Weights of a small GPT-style language model, trained from scratch on English Wikipedia: MLP 1024 SwiGLU, RMSNorm before each block.
MLP neurons of a small language model. Each row is named by its layer, matrix (gate and up: input weights; down: output weights) and neuron, and shows model dimensions 176-271. Each number is 500 + 50 x the weight over its row's rms, rounded and kept within 0 to 999. Numbers have three digits each. A neuron's up and down rows have the sign that makes its largest values positive.
After each neuron's rows, "fires on" lists the tokens most often at its 100 highest values on Wikipedia text that the model never trained on; "fires before" lists the tokens most often just after its 100 highest values on Wikipedia text that the model never trained on. A number after a token or word is its count.

L6.gate935:566504453483543444515517583524495521564446444515523416520538526490520537552544512611479441452523520452474464395497473469541461480549514552497534464427503439565488451606593565464549556517524432410491464557482545494576463438478454595471485400509449569536532524485517517588450537492475553498
L6.up935:474467442437578557587534458557482491453580454519434582547457526441426502549537469498392552473512532570528430495527518594493448402515456446523512462483531425508599455493536516515567449578517540541571527535505568545519561518567548517569407533537447475543432501459442471457491455519544459625
L6.down935:536500563427453468545424508460535498472491505488591521452463543447550491586514480483428542501461430476553431540482494512432510589545506436424504511468450518464425597406464489492511520411565605543626486592491485465557519494455469530519520577540448475522492492463539470575464505531488447499
fires on: "1" 25, "9" 17, "2" 16, " " 14, "0" 9
fires before: "3" 37, "4" 28, "2" 7, "6" 4

L5.gate87:490551519546454571474515453473503552467501486571485470461471468445424472496484513433434529579533436544472533487551561440455484565557462573496479417446463550440438525454488481448410498501494514605593472618518619442510460478425471517506533458539523525491426517469517449403409508537451520451
L5.up87:524544510576519467492422546466546462448586472455456511531567557418534502560538427534513567479475484444580469480492433525593638479388499504472480463458433485549465471517449495567531419512419505468457541475617487553524514519520600437471451587496510577637389482482505485559469491479461516551
L5.down87:367545379628540412387543556543474432469515597508516416567489493446444420482442511433461425467497509465509501531554470470493487457503459543577515572560590577522523530531477465553512477520559491560454557491541585550552413536491460492580461557488486476448466470506435486542504497552441511507
fires on: " |" 39, "|" 18, " " 9, "1" 9
fires before: " " 59, "1" 6, "0" 5, "2" 4, " the" 4

L5.gate764:486534455552587487589480446526460479561412556593402503462477483509460472454584514456455524486474516502546573501571640514555452543453422436501472445495511544463553585529513551542475539498513567535465484566437422433471461399545511514560393560488555376415427500482579473493475478394436495497
L5.up764:497525574498421480509588547516429520457469477536441533490533565557559487464509545602408438506491521429478468503473480578476592480492540461460552527518549471576557482517618502529581544561525390499572587559567412542443582550526426471566469514517446564531605509471480526531431550486420504523
L5.down764:441476480612439452496562460502421531482586542437477479435624406430499560584494435554497536506409475467407514452497496507632508438499499446540486503496518591523546457431491495504468455505434518478505579461577463454445485474499425572514468611496543508553487424499486531497407451527480376485
fires on: " " 62, "–" 10, " (" 5
fires before: "2" 73, ":" 4

L5.gate831:437475522489449502572509465431523429490524454512452384483499509584555534462427455497429502524477500578463396460455515450487486423461428547389491457452428566569519527541493561467465500578495502378478415517511482380508490480583521465456565492485542499491501455562406506537537552460550511496
L5.up831:491426522478490434471445470489454435423390468418548530484520443492500497473509493459458509457447481558472569520524513573439519372486453556541508493449515428487481586443450517418441547509536529451601503521488500463435482508401413379456555430505508447579530550564447475569453498516478446450
L5.down831:475437515406456551473466576437514476416482449518499507507433489516507421490507502432538546390433586490517537575517513434593452446523461499436610497499494515451430503541509361462464412491623564529515489483490540412520486468500526548465577439558547420505572478559554511555577514503549472523
fires on: "." 53, " " 31
fires before: "2" 21, "1" 15, "8" 9, "7" 8, "0" 7, "9" 7

L6.gate493:443438463503490490521434509496572460425433500475471443455511523491494486471598579593511509542596473469442558433395583543519436429448478429551505487604582412544557494536463491536516558492473482550487433503532468422543489470533601534553548466429513430490455565522488585459435474485621451462
L6.up493:570473457423448536509620485546552506480598538489482508475376577509519448502554542526504476439433454439440463632437406529547475584497551450519447534595491442520474490578518483490605465448501524501506429450504630570513484526448469502445531494479475469416491558504539486488409525526478531556
L6.down493:493554473536529540481561499499590598455505491513485578542416444456469549557582439527439495512481468507499409502523586406504495465593513344505547514508505546458576475411479409585526413520460427417569523457534456494431470571455457499481529505519518472490541585482430515555547508418529460459
fires on: "–" 68
fires before: "1" 31, "0" 12, "8" 10, "2" 5, "5" 4

L6.gate144:502433411554495505533509543439418397562530526534523490493538541464531464498548476587463554469514390481454470465549403550519483425460423632487479525496526507487442454521592561451448471474516484420489507461499566548405466440546510516446451574430456561462512421540507487506572466566467567549
L6.up144:536483546508460486528470473432532466496599498537521510516484428440547581537476450525540506450511550482525469498484521505511570454474439598449518493534482530514472501571520496452530504469516465450556474545571523538572511537442585469462450473547484431517538451580507455445542449582517481435
L6.down144:595431490451458476566536516562496513578507520449529523414563464568438506441480514523424459537499569501526511498576556449494568480532512475533548490500516497607554632595426562468547481436449506479483462487530474418467461451502451513528547464509538523494510530467651421515536502572433557543
fires on: " " 76, "ch" 4, "ich" 4, " c" 4
fires before: "2" 21, "1" 17, "3" 9, "5" 5, "4" 5, "6" 4

L5.gate372:479443456539424599463540480493391434534460529533473500445397549492441527520460564438483542490547419462506512447503508463501548437413400543532445557522563537573435403498523430494552413513455436423578434532488473515478468434458466440508467483417441452442467496549428501545521519429491511422
L5.up372:533462441524469499518521546574456513466443531592491449579512434622396536542508482491495546484479442530460515521487498599505579554499541534539466537564533556522510553478465543566446525511390454479515531509511486540475553502541548467596521470539447417568492432530499472530513608508493491464
L5.down372:390424478555531569530530534532435443491568624484514488486459491529498471446521469508511448489559510520520485529477568517405485376489532503586539496482413505620509572536500507501516540420560511500555420567489428451426560542509479488479488496517537402486492501484562484546469458540497428456
fires on: " " 100
fires before: "2" 39, "1" 33, "6" 4

L5.gate310:554515471474534492571451480557600464510524541499593477457522382475551473569529519544467441504541554559556489490564486506480435481521429541456443431586513534497471412544482547527473615505521583505465426490470538488504468519476468533536509375503407454547595466534515520607455442500519491478
L5.up310:493490453555475529492507468434545426495575515569485537471436493587521512534508485627440567496481601518560543471603441494537447466519555586439408573527467478575483524423487433488609450442558496506466484498536571586492569483570521529491490484432578426603529518512484445578501497427498458463
L5.down310:502536484472465510461532454496580505460511513515528527543493494502482503416510580568470471440512462501504570571483416553527562522462585481547447435430534499426503470474478493511525582486473467538518494523549449542467543429504578501496462496473455457498536508450449451443491465592505516466
fires on: " " 26, "0" 18, "9" 9, " −" 9, " ." 5, " b" 4
fires before: "2" 20, "9" 15, "1" 10, "8" 8, "3" 7, "7" 5

L5.gate551:382536441406543512618542450505476461454565511595492504494518526493486529542440512520475453574512523518476469530566556526419500477481626433428443444502504560508520556529461483485425519547453490546545510466492495473578517367471487433461498436510601388483380495504526492441537457525461451535
L5.up551:504419567461472458565488538548557528582544460518485458509472494501470513539490495493545466522497536444487504622520432535477510503480540453507507504555479501592404481493512489496426420495577502517549485533591516553548481509564508542456429529597503480440449491597429455424465486498526583516
L5.down551:535523501468545410423520536472551506501392556549476423445471407536536488607536376544486490452497463556465378617499552471560426468510537482590489539596388500483548599488550511579552501521600499493516562479474443505431487478532563469434563545500503573469497491584537498481524535504473429479
fires on: " " 99
fires before: "2" 69, "1" 30

L6.gate124:452427513451456567487459557571514450516467500451471495434550385517506507497533461454515401488547414468465494537470462563492505532458461567555518542526454514437490520567502531502510486426429462408470425559507595488445447456483520565569480415497495509467566439493476500460424478513511486616
L6.up124:529455493526525560458535441486535472534521433534457433476457529528519446600410535549574531533441521553429496504484549508556590449422487530523407509398509459440357443493530386544362531446523448526516572554502439527431576483417488457507466450538458505518481493477496478551517533526536481463
L6.down124:425501486561568585489395484464568544531443555464474494620599444472515439428478507465495482522448516448537452523548515612522508462498474538535515589510539432489530515496440495520624428546407466470398555513498531548519502489465460530593550489453548544501418588476463411476410467523414510550
fires on: "–" 51, " " 28
fires before: "1" 28, "0" 23, "2" 21, "3" 7

L4.gate512:553482547569574423489572528558541498542519559506513598589397541472479530455464456530555569517487516522457546596484505517419476506606497476564440592554475492519489528506498472440551439461516378445494485548479480475532437423494443495549563529528580484457522519529443527563510441498531438362
L4.up512:495533538513458523487460455442493541487540371483578541501487557438524559501592550533523463414533529561489471378492571507556443533475448433431620539466515484546520463458546475484550462470514550488608500500564468460499462549472643560524430511596493512487570589521506566555499534415523500561
L4.down512:480542464555549540533519485481590535471540552492521535620410556542469553461525456480531543532486510518400586593462441409513385535577474469524463488580462519453549527463485479480532414498529402450535456591491560468537484493458480553505562571495515502464480466437425562515531583494473420440
fires on: "," 29, "4" 15, "6" 11, "8" 10, "9" 8, "5" 6
fires before: "," 54, " he" 12, " the" 4

L4.gate523:467532490585464450557503584493533494521445569445548486580483476488519397410423516553573608496523426483457461448555554510489579454444506546419465427545499491575600503553462422477555524556479565508479510472399430458540419457543494423510459551479594458477546484567504435554501506499458555495
L4.up523:492502571513519418472460556505535475509479491477497528496541466498475428587482539529486531532504469517517579434420458462502533467433587544467481551485488583442446481493457469446407460553448403460512538468621432468540506508510538419504411457568419498490529405479579558578447506418567501441
L4.down523:433473570448419400623561463525581416472474545506527507597575507452451463478406479502481499548508534486516459494541499490518384573498535514544523509484512525427560460487455544506425558470571509535504592492542441443518500508566427501432539518501503490537487477450458509435498429512468560445
fires on: "0" 76, " as" 17
fires before: "0" 37, "1" 23, "2" 14, " well" 7

L6.gate360:482457478527564451476500516405587528480393548591507563562467459549463558516451529573486477547400514466535467446487504466386534454404586546564443510550530553490419463507586501588497536481440571485590409469460442563477456513539460593579526500473505560476447465497529507536515424431501510559
L6.up360:533535442454513497543478414542542558455506464542489478563509525492448581434428582515545494467504471533460526516488456437475496510494454466602540512544562491458545448520561462433471488567519567479494526467480473474552464501440409592507396482567505515559546520557526499507399549455460580550
L6.down360:429437382517565524504544485513584526476521420501437440503501437440542563479486516540533497444473545456537504602490501450587472553445622444482551530562495424498399444528533627559471498502527469471494504527561432463519463506608472483510485537465496554457475525403424399501548461519394593496
fires on: " |\n" 90
fires before: "|" 71, "|---|---|---|---" 6, "|---|---|---|---|---|---|\n" 6, "|---|---|---|---|---|---|---|\n" 4

L6.gate665:541580498533496517559439542566474504492525557492551493525515523453446438451519441520419417528424480484474554560423531542489465482481437497495531509449451502505480503547471458543566480421536511453502432424554513542512483464522590433453472445511577536543477463566444447560514561569404499517
L6.up665:432497406498523444448481519500474569512493448425481543499548506454531513509410476459437573459445473522443546554499464579431469505567445472520588573423426514564491525478408554548516603512558536515449475498596591471497480483509525573473482393438462439535435546480537511543516473611508532575
L6.down665:538538442493457482584508449551511490598518509492521524510465482547598543484430472550473523620556527493447475526547446480523516497453471437476561481491555488510455500467494576545430380500491525424487596498535579485469516399581511449433539582472516549507448513399541509482521564518511494546
fires on: " " 84, " Moh" 5
fires before: "1" 29, "2" 29, "3" 8, "5" 7, "7" 4, "9" 4

L4.gate188:564457501522620482610450521475534433556411509594488537537576521525464532525383520471506560505518533513491485468514513521492531518489563544441508514453566465453592481587411426535583502525487490561437527545569441475529444495466521417479542584405524505517528489463548531466511503489458541525
L4.up188:551417460538553560453412549498486487530506486467504501463423614545434424483499433459445533536535439497599470518446486509471551449542516499575476482485452461408593472620437488484432476513484558502450519441493512503471503536533516535481446477519548438571496535510470493458432509517508503480
L4.down188:412395524499460494546400498554576480553460494493505522531444446413505515515501522537464535458580500462492407475467508454459485508480431505561579463424529519491483492518520433449494534514386510514503455415558498436584477501554443513460516384452488461616471528494516464486459553524427470548
fires on: " in" 53, " " 23, " about" 7
fires before: " " 50, "1" 17, "2" 6

L6.gate330:525382564522511559585447558489517557495493442512498519484444391489518450394405512555486497464505492420595447444467538454564538544484498528403516499449582493519501541506541538437552552530494471525540494553547509538492594581486602435439555519471596436639398492552598488519550481451474538459
L6.up330:483482496547480477520411455521545407541621437396489428525537499399469512502387509522499489588460524566469556579456499501422428474496432427454588497378444451433513480432400419426544436440552499501467487529558464369377495519496427577462454512458426563558442445472430465566518559527492465507
L6.down330:493585394583500525506501495449395444458502520559480527560438445522525533558501477526414603398414526525427472574459481521539481382496524499505585570497528492483538492500499387468535507539598474517507552481477496420546397558498503476527467558553480494482599438514562567463462555523490575447
fires on: " |" 61, " " 21, "1" 4, "." 4
fires before: " " 48, " ." 16, "1" 8, "2" 6

L5.gate948:439491504417418514519496519489636548484504528482505532479505468400504518437480429537498387481526541526506423452564445432520516540490509552525520521507431464547523496395459493466515487478475450465437525502510585421554568408504486527473560466452456427433534527472453510443450412480466459513
L5.up948:574522440472585552520549520524442550510463423470506424526532513533438466541508490459529446449492474518489550549500494492444487449603551581508498464521521542459459412564410504563448559547442494470435512523585576448518498498444532492459435443512455420473461501518550470513543547535533385502
L5.down948:498557517469437515489571486535437499465478480468436520479489494440506506541515545539438501493533554415465492455522442441448530553482515550551498473546553568432462484524528512486529489583527535532499520545516545487494457434494493448500455506523478469394566463498565478602522496493603452493
fires on: " (" 58, " " 33
fires before: "1" 32, "2" 22, "6" 12, "7" 9, "8" 8, "3" 7